python train.py --n_layer=9 --d_model=192 --n_head=6 --n_kv_head=6 --head_dim=32 --d_mlp=768 --vocab_size=3650 --activation="squared_relu" --norm="rmsnorm" --norm_place="pre" --norm_eps=1e-05 --positions="rope" --rope_base=500000.0 --rope_fraction=1.0 --qk_norm=true --attn_scale=0.347 --bias="none" --tie_embeddings=true --parallel_block=false --extras=["capped logits"] --init="uniform" --init_std_qkv=0.034 --init_std_o=0.0 --init_std_up=0.034 --init_std_down=0.0 --optimizer="muon_variant" --lr=0.0177 --lr_mult_up=0.62 --beta1=0.95 --lr_head=0.00876 --grad_clip=2.0 --warmup_steps=0 --schedule="wsd" --decay_fraction=0.553 --decay_shape="linear" --final_lr_fraction=0.1 --batch_tokens=65536 --seq_len=1024 --doc_mask=false --train_tokens=232900000 --steps=3554 --dataset="wikipedia_en"
MLP neurons of a small language model. Each row is named by its layer, matrix (up: input weights) and neuron, and shows model dimensions 48-175. Each number is 128 + 32 x the weight over its row's rms, rounded and kept within 0 to 255.
Before each neuron's rows, "fires on" lists the tokens most often at its 100 highest values on Wikipedia text that the model never trained on; "fires in" lists the words (lower case) most often at its 100 highest values on Wikipedia text that the model never trained on.

fires on: " which", "ead", "ly", "ing", " that"
fires in: "which", "instead", "that"
L4.up246 [ 76 155 146 172 146 120 122 131 113 130 139  94 124 128  88 165 116  70  87 174 181 156 100 158 137 153 123  93 154 136 159 118 143 135 126  79 101  88 126 125 169 177 155 125  81  87 101  84 167 172  94  99 135 131  52  83 138  82  91 187 146 169 131 154 115 137 158  87 142 180 119  73 136 166 187 122  60 142 133 155  72  88 128  93 141 153 194  91 147 155 143 111 123 145 172 123 140 141 165 157 170 154 141 120 129 174 129  94 167 108 137 104 195  79 183 167  79 135 105  97 153 111 122 149 168 161 127  51]

fires on: " on", "ul", " bel", " near", "l", "i"
fires in: "on", "figulus", "near", "below", "along"
L4.up457 [188 161 100 139 126 125 177  74  85  82 113 199 161 145 113 131 115 134 118 123 123 207 104  77 124 156 125  99 135  93  98  93 135  97 152  71 110 102 136 132 120 113 128 103  65 120 163 119 139  83 151 113 141  74 122 174 118 119 126 147 163 100 150 101 113  74 131 120 144 147 157 117 190 147 129 124 106 160 134 136 108 177  86 139  67 140 148 153 126 102 136  87 113  96  97  93 130 160 101 112 173  82 148 133 160 114 134 114 147 173  93 165 119  79 147 128 135  97  60  66  98 123 119 164 126 143  64 205]

fires on: " of", "or", "h", "ff"
fires in: "of", "copenhagen"
L2.up191 [114 107 175 140 137 114 123 152 105 112 165 174 115 130 123 100 146 116 109 153 139 103 171 122 120 127 135 166 145 151  95 181 109 130 135 128 139 118 150 118 141 127  78 130 141 201 157 184 180 171 174 141 111  98  60 149 128 126 179  81 134 133  97  73 112 147 141 142 102 111 149 154 141 113  74 162 151 165 112 138 116 147 122 132 133 106  96 155  91 143  74  97 160  80 127 133 167 111 114 121 150 101 175 107 123 173 117 105  93  81 226 159  76 204 157 112  69 175 153 152 147 132 103 216  92 125 125 129]

fires on: " single", " written", "ived", " designed", "in", " recorded"
fires in: "single", "written", "designed", "recorded", "lived", "composed"
L2.up183 [108 139 152 106  75 107 121 144 110 113 146  85 107 141 188 142  88  99 132 107 143 141 164 124 163 149 140 112 126 111 167 128 106 100  93 139 131 136 129 161 104 133 105 116 127 134  99 135 180 114 152 178 105 122 116 133 124  91 141 149 180 141 191 129  99 121 117  82 158 136 105 131 156 159 120 108 136 156 151 154 133 106 117 154 148 128 125 193 175 101 163  65  95 175 120  79  66  63 102  87 156 114 122 152 167 143 128 168 134 137 115 164  85 118  44  85 133 136 155 186 178 123 177 152 118 128 159  99]

fires on: " by", " under", " per", " in", " on"
fires in: "by", "under", "in", "on"
L4.up367 [168 185 163 112 125 192  71 171 156 117 146 107 101 149 160  91  98 176 113  98 194 210 176 161  92 140 119 157 196 110  59 115 123 131 148 216 154 104 138 155 137 100  77 135  72 140 111 101 170 150 126 147 144 165 116 116  82 140 156 141 121 199 199 105 123 113 162  51 113 157 131 175 121 168 123 125 117 143 122 139 171 145 130 134 101  99 107 105 142 129 205  90 148  88 181 143 139  95 123 106 186 126  71 199 160 129  93 123 135 102  96 109 140 157 123 117 132  99 108 144 193 119 143 104 147 147 136 120]

fires on: " design", " art", " Art", "ult", "ience", "m"
fires in: "design", "art", "culture", "science", "article"
L2.up99 [ 73 137 125 139 150 129 103 179 123 150 154  69 144 105 152 174 112 140 125 124 191 147 155 117 169 119 146 106 117 137 123 171 132 165 171 139  91 127 175 116 118 122 126 110  63 123 170  87 136  91 118 168 126 164 156  72 105  96 197  77 114 149  85 157  52  99 141 157 142 128 154 140 110 112  76 113 126 126 118 113 150 121  80 150 199 132 160 114  90 134 188 129  60 122 150  92 125 129  85 150 143 141 176 167 112 122 137 173 151 159 131 110  98 125 177  96 117 147 106  77  95  80 126 161 138 129 140 156]

fires on: " at", " by", " in"
fires in: "at", "by", "in"
L4.up477 [143  94 156 110 172  73 150 135 184 102 114 130 137 108 121 121 109  98 176 114 100 124 151  91 123 104 100 157 133  87 112 125 106 133 144 198  40 140 173 209 115 132  86 110 121 153 134 104 119 139 181 159 190 115 102 118  93 122 151 183 110 113  88 116 126 102 140 148 117 176 200 157 121 130 134 129 122 163 124 140 118 126 213 107 119 156 201 163 139 133 159 123 126  93 125  84 126 112 102  78 154 193 163 143  46 140 135 195 164 149  80 127 116 150 135  99 140  88 151 112 131 111 136 130 158 140 139 129]

fires on: " which", " that", " it"
fires in: "which", "that", "it"
L4.up20 [149 135 112 162 168 101 129  97 142  83 106  89 171 176  99  77 157 128 167 169  50 189 145 112 193 168 142  81 190 116 140 175 149 144 100 111  52 105 115 119 146 156 100 117  99  95 113  81 192 112  98 137 153 144 136  94 116  87 131 204 141 139 107 139 120  94 156 128 109 102 146  84 124 147 156  76 163 212 148 118 127 138 121 143 113 194 162 153 104  93 138 137 113 142 138 110  88  95 123 116 142 103 138  89 144 127 160 142 131  95  90 157 116  92 130 158 112 144 108 139  97 141 147  91 123 155 165 104]

fires on: "A", " a", " A"
fires in: "a", "according", "all"
L2.up538 [133 105 195 154 122 164 143 112  96 138 113 138  97 165 159 151 138 109 127  90 146  78 146 155 104 117 145 148 178 109 133  96 151 185 117 143 163 164 168 103 103 138 184 107 167 188 139 101 116 208 135  61 122 152 143 117 147 130  78 124  82 119 121 167 120  88 160  56  63 159 126 113 127 138 146 107  75 124 133 123 139  86  70 145 157 126  85 178 122 194 141 133 151 152 141 149  48 162 155  92 185  91 170 139 127 174 109 149 158 150 139 105 118 121 141 114  81 121 135 117 206 159 117 138 137 140 126 159]

fires on: " an", " a", "p"
fires in: "an", "a", "anti"
L4.up16 [130  96 166  86  93 133 175  90 154 172 175 134  99 169  60 113  81  76 188  95  82 107  72  46 114 102 161  97 104 136 133 150 198 221 138  62 113 119 124 147 137 142 143 102 139 144  96 117 129 133 133  84  79  77 121 129 177 151 144 132 158 144 147 114 113  76 111 159 133 168 145 148 116 171 138  87 103  76 136 107 102 131 112 134 110 142 117  89 123 145 140 127  96 105 140 118 143 159  98 142 136 161 148 178 153 142 113 123 152 124 142 171 113 136 161 123 122 184 103 132 157 142 133 148 178 126 132 117]

fires on: " of", "ome", " most", "enn"
fires in: "of", "most", "some"
L4.up1 [155 136 158 141 137 130 111  87 126  98 110 146 103 149 107  93 189 168 138 183 115 184 177 116  99 156  95 112 142 152 116  91  59 100 144 126 166 122 100 159 119 119 139 127 105 181 156 150 123 172 179 161 100  82 115  86 145 143 170 115 127 121  80 124 123 147 111 157 150 164 142 124 104 139  58 155 112  99 127 181 120 207 100  88 130  66 195 129 154 158 111  90 147 118 148 111 148 117 107 178  37  93 124  76 129 118 103 146  88 207  97 112 123  57 111 129  88  94 114 111 153 161 135  82  89  94 148 179]

fires on: " long", " old", " young", " small", " gr"
fires in: "long", "old", "young", "small", "longer", "granted"
L4.up398 [ 96 106 139 117  83 160 100  94  87 157 210 160 148 111 121 207  99 191 142 151 133  86  84 148  96  98 116  88 174  96 122 134  90  53 136  98 144  99 114  92 155 106 129  67  94 126 135 140 112 103 140 110 156 104 132 121 174  13 137 158 119 138 140  90 128 166 116  73  66 106 125  87 149 132 153 159 123 136 148 109 154 118 148 162 134 101  78 129  89 168  39  88 103 201 166 113  85 111 127 124  76 131 111 118 181 105 121 180 158 146 131 115 125  58 112 154 164 117 151 117 156 179 132  93 109  87 152 169]

fires on: " that", " same", " following", " which"
fires in: "that", "same", "following", "which"
L4.up122 [162 119 103 125 116 116 134 179 156 122 109 141 112 133 112 123  78 134 125 130 161 156 188 136  80 198 100 128 152 125 106 106 179 178 114  91  86 123 108 110 152 107 165 177  81 141 135 103 152 103 166 194 120 134 168 147 107 101  38 122 106  84 118 130 136  73 112 136 144 149 156 110 138 203 179 123 133 149 113  56 112 111 121 134 100 106  95 160 123 117 170 136  80  92 140 106 118 155 109 134 204 104  97 138 117 138 154 165 205 136 158 140 165 168 132  83 145  96 128 120 210  69 125 141 182 146 122 122]

fires on: " a", " A", " One", " an", " only", " His"
fires in: "a", "one", "his", "an", "only"
L4.up52 [ 77 136 136 121  93 106 188 155 190 155 139  79  83 144 130  74 137 112  75 127 185 150  87 154 111 102 132 158 115 110 159 120 119 138 124 116 141 105 123 122 131  93 136  93  62 136 164  65 131 155 171 104 145 110 175 114 142  78 133 114 124 143 120  85  47  77  94 108 160 193 117  93 134 102 150  98 145  88  79 109  91 102 118 152 140 104 161 175 144 132 135 118 174 144 126 153 123 137  63 154 106 130 127 147 106 171 137  61 148 130 111 136 153 152 138 105  54 116 174 118 228 131 136 119 129  94 156 131]

fires on: " can", "'t", " not", " could", " should", " is"
fires in: "can", "t", "not", "could", "should", "is"
L4.up347 [131  74 105 141 165 164  46  97 103 180  76  28  72 140 137 130 159  76 113 105 134  94  94 121 179  83 185  93  73 103 130 158 102 129 102 161 159 143 194 110  99  95 135 180 130 120 135 105 118 123 123 125 123 152 113  13 164 163 175 172 115 112 129 159 175 107 142 116 170 146 126 102 144 173 129 103 144 137 131 149 150 152 128 115 125 130 134 111  90 171 131 124 142 120 106 137 131 187 154 164  94  97 113 129 115  95 141  81 129  82 121 106 147 105 112 141 118 185 103 138  86  90 178 184 153 105 141  64]

fires on: " his", "ur", " their", "ose", "ts", " His"
fires in: "his", "their", "its", "whose", "your", "our"
L2.up74 [141 119 144 112  72 141 114 132 134 159 128  96 141 111  49 109 115 124 202  74  89 117  78 163  86  88 119 128 156 123 149 161  96 110  95 116 158 146 164 160 160 134 162 118 134 126 178 106 137 175 124 136  85 176 173  99  94 111  96 118 146 124 131  47 107  81 139  99  63 135 140 124 135 148 171 126 101 129 139 150  75 175  94 139 103 100 134 159 150 111  89  93 131 192 100 105  72 114  85 110 207 161 162  67 130 134  66 119 179  90 148 158 126  94 128 157 136 111 125  88 142  83 177 150  96  78 121 138]

fires on: " it", " him", " It", "ly", "self", " himself"
fires in: "it", "him", "herself", "himself"
L4.up571 [145 128 135 151 174 118  91 112 152  53 155  96 122 119  78 146 194 165 128 128  98 118 119 135 118 183 178 184 121 111 168 114 126 120 119 100  81 107 128 132 145 155 162 157 144 115 151 116 155 153 151  95 146  84 117 138 141 187 165 175 176 180 135 130 169 147  94 120 135 155 163 136 118 164  87 149 127  75 123 127 106 119 104 126 151 151 122 117 177  63 136 151 150 130 113 110 132  95  49 130 167 143 120 146 159 155 104  91  72 117 176 177 125  57 126 109 103 117 157 157 129  80 125  74 145 140 179 116]

fires on: " more", " most", " less", " total", "ost"
fires in: "more", "most", "less", "total"
L4.up340 [115 148  98 103  78 143 121  82  66 126  88 110 128  22 179 175 114 134 148 130 128 134 100 192  79 108 104  69  83 105 118  93 129 127 128 142 149 121 125 111  80 126  99 113 113  83 149 138 108 121 103 140 159 158 141  95 148 120 148 127 153 152 117 137 235 144  96 108 116 137 172 112 151  88 129 138 162 162 173  76 146  81  92 144 166  82  88 140 186 139 158  83 123 124 127 110 113 169 140  78 121 191 116 106 101 156  81 131 131 135 140  97 105 112  84 123  89  43 138 164 120 112 148 146 156 169 129 126]

fires on: " not", " no", " No", " without", " any"
fires in: "no", "not", "without", "any", "of"
L4.up745 [ 94 147 198 125  67 119  93 141  80 168 105 123 156 103  94 125 135  84 125  99 144  92  94 129 166 190 124  95 138 134 106 142  79 133  90 172 189 151 163 156  88 138 142 176 162 167 147 169 131 149 114 123 146 133 156 121 128 167 100 120 167 165 149 134 111 104 102 130  82 162 162 133  70  91 125  78 138 122 123 145 190 157 202 137 102  85 100 119 125 150 237 127 137 159 130 161 135 133  98 126  84 196 122 147 138 155  78 107 154 118 136 116 160 105 111 136 132 164 144 112  99  86 105 140  52 155 142 144]

fires on: " of", "uring"
fires in: "of", "featuring"
L2.up365 [145 172 140 148 173 122 145  67  55  77 124 174 170 148 146 146  86 153 121 169 140 149  92  93  86 119  76 190 127  97  37  82  92 107  95 150 192  91 153 132 133 154  93 138 102 125  94 124 205 117 150 135 165  88 111 122  84 135 155 167 182 145 114 116 107 196 130 152  66 180 125 121 153 145  89 137 160 133 144 111 179 131 129 131 149  52 130 128 136 135 147 140 110  99  84 156 131 160 102 115 112 113 138 126 188 146  67 116  97 165  88 114 140 150 126  91 129 131 161  87 117 156 124  95 131 137 101  64]

fires on: " an"
fires in: "an", "analysis", "anti"
L4.up646 [128 163 134  98 139 106 136 118 130 124 151 117 106  87 193 156 141 126  98  87 119 109 121 141  62  92 138 181 146 153 100 162 138 169 162 155 183 102 144 128 100 110 137  69 102 116 156 115 138 106 140  94 204 117  84  80 136 132 169 153 118  98 157 141 143 107 148 129 144  79 131 121 113 126 153  80 138  71 140 136 111 123 107 130 141 136  75 189 141 142 123 107  95 132  73 134 127 125  75 135 152  80 177 122 187 158 106 158  97  84 146 126 142 114  96  87 141 170 132 108 129 145 182 150 130  98 111  86]

fires on: " of", " by", " from"
fires in: "of", "by", "from"
L2.up612 [122 160 185 162 176 153 126 111 164 150 149 165 138 132 109 121 111 111 161 114 123  98  74 140 139  98  98 160  83 136 125 104 109 119 106 148 110 122 210 168 137 134 195 138 193 142 169  85 128 106 105  60 174 119  50 137 162 160  98 170 119  49  91 125  47 144 157 114  57 155 133 101 179 125 113 128 113 123 147 134  70 134 136 101 115 164  95 132 117 114 156 132  92  83 118 183 178  94 139 152 129 163 143 174 142 188 186 168 185 145 163  81 147 103 109 140 157 101 168 109 118 121 159 132 210 125 119 123]

fires on: " the", " of", " him", " his", " it", " her"
fires in: "the", "of", "him", "his", "it", "her"
L4.up514 [119 130 145  94 146 155  55  39 104 134 133  80 148 126 125 184 163 159 161 106 112 161 120 131 136 138 128 166 159 169 145 146 149  86 101 121 118 114 128  93  94 131 110 162 177  99 166  96  98 122  99 129 142 134 145 118 117 145 126 120 129 159  91 102 117 163  82 142 128 141 118  98 135  87  98 220 150  90 177 111 218 195 140 108 160 151 178  51 156 115 166 180 154 165 124 171 170 112 102 136 149 176 141 123 122  87 159 152 128 179 175 126 114 143 155 135  92 146 149  58 159  90 144  90 120  90  87 119]

fires on: " there", "re", " There", "ience", "ock", "ust"
fires in: "there", "audience", "therefore"
L2.up692 [127 152  82 147 143 143  68  90 100 122 139 123 167 123  66 126  97 155 149 122 154 176 185  82 154 158 146 143 117 106  97 105 114 114 196 122  95  66 102 145 150 155  97 135 109  66 130  48 133 191  98 142 168 185 103  66 107 131 115 143 182 205 138 142 156 129 125 178  87  83 130 112  85 128 105 109 153 139 144 119 134 119 149 199 123 118  63 111  76 112  78 142 122 138  91  91 153 136 112 171 101 117 108 109 107 106 141 157 169 114 103 115 105 115 135  79 148 172  93 105 176 125 139 129 200 163 120 138]

fires on: " to", " into", "ro", "side", "au", " from"
fires in: "to", "into", "chevrolet", "outside", "from"
L2.up196 [183 122 146 185  97 155  71 180 132 183 120 117 150 120 132 110 125 205 142 116 171 195 131 123 121  62 156 128 122  85  92 108 151 126 122 151  91 116 135 171 165 141  72 146 147 124  92 146 126 110 136 126 139  94 130 126 110 122 125 149 137 161 133 127 136  51 197 161 119 120 126 119  44 112 134  45 118 189 127 148  99 180 166  70 111 126 114 147 138 204 101 111 129 115 154  90 128 155  63 149 113 120 174 136 138 143 145 174 116 107  76 173 120 134 100 116 109 161 130  68 148 106 109 144 190  93 117 121]

fires on: " to", "f"
fires in: "to", "benefit"
L4.up676 [110 140 202 159 104  97 137 149 167 117  87  97 122 139 126 172 119 124 127 174 122 139  63 158 142  99 122 131 137 105 133 155  95  81 101 175 141 152 138 138 155 103  82 181 131 102  86 138 144 147 115 123 143 146 176 144 124 145  84  88 122 142 122 154 171  65 152 133 131  96 157  71 121  97 151  92  57 140 127 118 150 161 102 163 107 138 109 143 171 206 173 152 225 145 158 196 181 118 127 108 104 173 152 165 156 189 153 134 133 109 160 140 111 124 132 118 125 186  94 107 152  76 177 158  77 105 170 144]

fires on: " by", "A", " in", " with", "iving", "in"
fires in: "by", "in", "with", "giving", "to", "mouth"
L2.up77 [126 138 216 113 102 132  86 141 105 128 115 172 169 172 142 165 102 104 112 129 155 128 135 103  77  79 125  87 161 117 172 116 100 174  89 172 154 113 100 175 120 154  68 170 173 124 137 172 136 148 105 190 127 117  72  66  91 164 123  63 115 166 134 154 128  62 121 143 105 142 140 189  91 148  98 121 142 163 106 149 172 176  72 119  66 154  86  87 139 138 111 109 144 164 102 153  90 124 138 149  98 111 128 139 206  92 117 126 130 165 173 126  98  63  80 157  75 162 166  89 186 185 120 147  95 134 124 118]

fires on: " of", " from", "most"
fires in: "of", "from", "almost"
L4.up547 [196 116 169  78 102 118  93  99 112 183 100 136 117 124 151 119 102 155 167  92  67  89  51 118 150 135 139 123  50 109  86  90 147 101 123 158 151 100 108  93 132 121  53 123  71 178 148 135  84 124 159 153 128 138  76  83 138 164 125 134 151  84  85 149 112 104 114 147 130 122 203 145 145 137  98 115  87 151 140 138 120 135 137  87 161 133 102 114 143 155 121 132 147 106  70 138  77 141 162 157 134 124 133  85 130 120 160 170 135 183 147  79 135  80 140  78 177 111 205 147 131 141 148 176 172 153 134  82]

fires on: " for", " against", " by", " about", " to", " after"
fires in: "for", "against", "by", "about", "to", "after"
L4.up455 [116  91 160  98 200 139  90 127 136 103 228 166 133 135 119 160 161 140 147 111 118  87 119 123 142 137 114 180 103 127  71 148  91  71  92  82 145  87 105 106  86 155 133 115 137  84 141  36 139  94 108 101 121 123 110 129 127 130 125 122 122 138 105 124 174 133 116 141 122 150 121 101 174  99  98  94 130  90 167 130 137 168 178 137 132 159 167 105  61  88 165 147 137 168  81 129  93 157 162 124 112 132 107 159 197 154 114 164  98 126 189 174 170 106 140 110 207 112 156  79 108 156 164  91 144 116 103 130]

fires on: " of"
fires in: "of"
L2.up688 [136 103 124 158 132 149 105 139 136 118 166 136 108 106  93 130 113 135 129 120 130 108  89 127 116 128 106 129 148 112 131  94  73 129 132 109 153  95  90 145 140 128  94 118 135 185 148 152 132 146 154 115 178 103 122 104 136  99  93 123 159 108  73 124  75 109 111 151  94 123 152 155 141 164 121 118  44 157 153 135 177 106 127 135 128  72 103 158 135 134 101 146  78 122 147 133 118 109 173 141 175  88  75 143 128 138 160 158  97 174 164  91 122 131 142 179 144  82 203 108 126  84 169 116 157 175  53 188]

fires on: " of", "ern", "al", "ord", "ric", "ri"
fires in: "of", "eastern", "ford", "continental", "industrial"
L2.up306 [149  80 116 145 158 123 100 122 120  83 174 121  82 130 191  69 173 183 159 149 119 159 157 144 170 143 135 172 135 155  70 160 115 139 161 133 150 142 152 145 109 139 130  91 153  86 126  97 130 199 100 161 206 163 194 143 134 111 107 157 151 179  81 149  59 106 143  73 132 111 100 120 153 126 168 146 125 138 101 152 149 106 158 129 121 118 121 123 138  97  93 115 147  72  97  84 150 136 123 104 140  71 181 104 123 148 111 142 127  97 132 135 116 200 118 111 129 132 189  97 113  75 153  83 153 135 112 131]

fires on: " there", "qu", " There", " These", "ar"
fires in: "there", "these", "equity", "early", "therefore", "qualification"
L2.up103 [139 122 180 121  89  75 120 160 107 135  90 109 137 140 107 130 123 102 165 126 177 110 131 112 152 171 123 135 126  87 145 118 135 148 124 133 133 105 128 130 125 103 121 215 106  90 123  51 171 110 110 122 155 103 135  96  56 169 137 118 133 143  94 142 129 152 106 143  92 145 181 108 194 125 163  60  93 118 115 144 133 113  86 156 161 146 119  98 127 105 141 210 154 176 122 121  88 108 102 103 173 127 131 178 107 135 117 197 145 118 172  79 141 123 189  91 150  89  87 139 211 163 111  76 147  52 168 136]

fires on: " c", " is", " of", " and", " was", " as"
fires in: "is", "cm", "of", "and", "was", "as"
L4.up730 [121 121 112 109 104 145 105 146 133 109 165 164 122 142 118 101 168 138 111 152  97 172  89 100 110 138 112 121 163 226 117 131 105 105 135 132 121 166 126 105 127 102 102 111 125 147  78  99  67 159  73 139 114 120 103  99 107 131 131 115 173 148  56 142  74 167  43 104  50 201  82 113 124 156 123 160 132 145  93 141 106 104 144 153 157 139 108 131 156 153  94  77 101 165 184 150 180 101 124 149 142  63 109 108 146 133  92 129 162 146 133  95 128 109 127  72 160 108  84 127  98 134 141 117 101 111 174 102]

fires on: " and", " of", " including", " as", " or"
fires in: "and", "of", "including", "as", "or"
L2.up545 [118 106 116 155 152 160 143 141 168 119 123 151 193 149 104 165 121 176 163 149 108 145 126 111 147 100 155 124 104 140 135 194 149  96 100 148 107  62 176 163  99 112 125 121 144 172 161 157 103 145 159 140 178 117  85 122 102  99 142 198 151 164 102 178 156 116 168 149  63 142 140 212 102 192 111 138  99 103 140  89 168 124 157 140 133 145 115 153 116 184  40 113 112  71 104 156  79  99 140 108 142 134 130 106 101 133 127 128 107 130 139 112 138  99 101 157 115 148 113 157 182 161  84 168 107 145 112 128]

fires on: " of"
fires in: "of"
L2.up284 [117 138 159 118 163 143 116  95 140 108 150 101  94 139 111  96 123 138 132 156 159 117  93  70 158 160 115 142  96 158  65 134 141  79 113  75  91 171 153 114 134 112 169 113  54 123  68  45 139 125 135 158 125 112 114 106 117  55  99 141 154  96  67 108 152 154 150  98 143 124 124 123 119 141 104 125 199 129 177 123 146  83 138 161 131 129 162 123 153  87 104  94 124 145  47 150 161 102 152 121 129 116 148  90 134 115 153 170 120 115 110 167 127 146 117 111  98 125 107 109  86 136 149 112 182 175 112  86]

fires on: " more", " less", " small", " old", "er", "her"
fires in: "more", "small", "less", "higher", "old"
L4.up271 [127 165 147 131  89 127 154 149 112 159 122 131 141  86 147 104  87  82 104  73 194 166 125 147 111 180 131 146  79 129 151 159 133  95  82 169 147 119  97  79 145  75 109 117 178 122 122  79 121 127 152  47 160  71 173 161 117  68 161 117 106 137 117 121 136 144 145  88 119 163 166 157 202  40 140  83  97 160 139 119 134 147 114 186 123  88 146 148 134 135 130 125 181 134 117 135  84 109 150 108  57 162 100 116 108  63  86 182 111 133 149  68 122  97 128 111 145 118 177 170 126 109 192  99  81 159 144 140]

fires on: " to", "p", " By", " of"
fires in: "to", "by", "of", "ep"
L4.up286 [117 139 170 107  47  85  91  85 198 110 144 116 118 165  69 132 151 143 166  62 125 129 158 133  90  89  87 104 154 189  67 129 179  86  89  94 136 163 118 167  98 150 136 169  66 162 116 169 110 104 114  99 136 129 124 127 136 110 103 173  52 143 153 124  67 127 197 129  84 142 100 125 103 123 101  68 126 165 132 166  70 145 125 149 105 130 159 125 144 121 147 157 122 151 122 135 100 135 149 139 187 148 153  82 182 128 110 195 139 132 163 101 149  87 124 110 159 134  74 138 177 139 123 138 118  75 112  83]

fires on: "ood", "v", "as", "onom", "anc", "ock"
fires in: "goodyear", "chevrolet", "gas", "economic", "economics", "food"
L2.up332 [154  96 122 185 180 122 117 127 126 134  87 190 120  75 115 137 143  72  98 162 121 103 139 127 129 109  99  92 115 154  86 141 151 155 132 109 142 143 150 141  81 183 110 163 125 149  66 135  56 117  72 122 114  72 153  82 136 118 130 145 143 125 132 140 109 159 140 123 130 116 134 115 134 142 101 120  82  60  96 120 149  62 138 169 117 173  48  75 128 170  55 175 105  90 116 122 208 130 108 143  83  80 122 100 145 145 147 123 188 166 117 133  79 131 101  60 107 168 164 126 161 182  99 104 115 105  97 160]

fires on: " which", " It", " it"
fires in: "which", "it"
L4.up656 [107 181 174 146 127  87  32  92 103 128  86 121 119 102  96 141  80 112  65 172  78 137  73  86 157 167 111  77 146 178 110 121 151 121 144  87  88 111 119 185 138 170 136 170 123 149 133 122 180 159 163 105 128 105 118 108  93 123 113 214 188 133  92 136  72 148 160 134 128 148 134  89 129 102 124 101 112 163 126 141  69 112 142 128 157 139 199 182 173  81 101 135 122 195 154 131 117 119  98 107 163  87 154 145 131 132 151 111 126 110 150 102 192 115 158  94 129 162 140 125 174 141 125 103 119 130 156 147]

fires on: " to", "ath"
fires in: "to", "gwathmey", "marathi"
L2.up256 [131 181  82 161  86 138 171 117 153 173 135 114 159 197 121 112  77  45 106 175 115 157 125  85 135 153 159 152 213  74 107 133 107 104 107 140 115 132 139 159 138 177 110 179 128 197 139 178 145  85 151 150 142  79  82 109 150  96  92 131 113 154  93  62 118 124 128 135  97 175 194 122  98  90 141 117 121 151  93 171  94  85 148 111 167 161 147 136 142 121 136 140 122 149 169 117 141  91 160 121 100 141 194 113 151 100 110 134 129 120 154 215 117 125 112  81 103 141 124 102 144 185 158 155 131 128 164 124]

fires on: " the", " her", " The", " it"
fires in: "the", "theater", "it"
L4.up680 [ 99 140 124 127  98 119 100  81 111  83 110  99 150 137 158  96 170 160 147 167  86 155 166 160 178 113 112  86 140 170 161 184 155  97 167  90  97 120 117  89 115 229  98 127 102 125 121 156 174 140 119 118 200 133 171 109 175  96 122 144 117 101  94 146 106 169 126 136 129 119 123  77 165 137 144  56 152  84 116 132 135 183  95 182 172 121 160 166  98 107 112 102 124 201 126  54 125 118 147 164 143 135 165  59 121  87 146 133 131 139 142 164 122 109  76 119 131  76 130 127  44 160 137 100 145 101  91 123]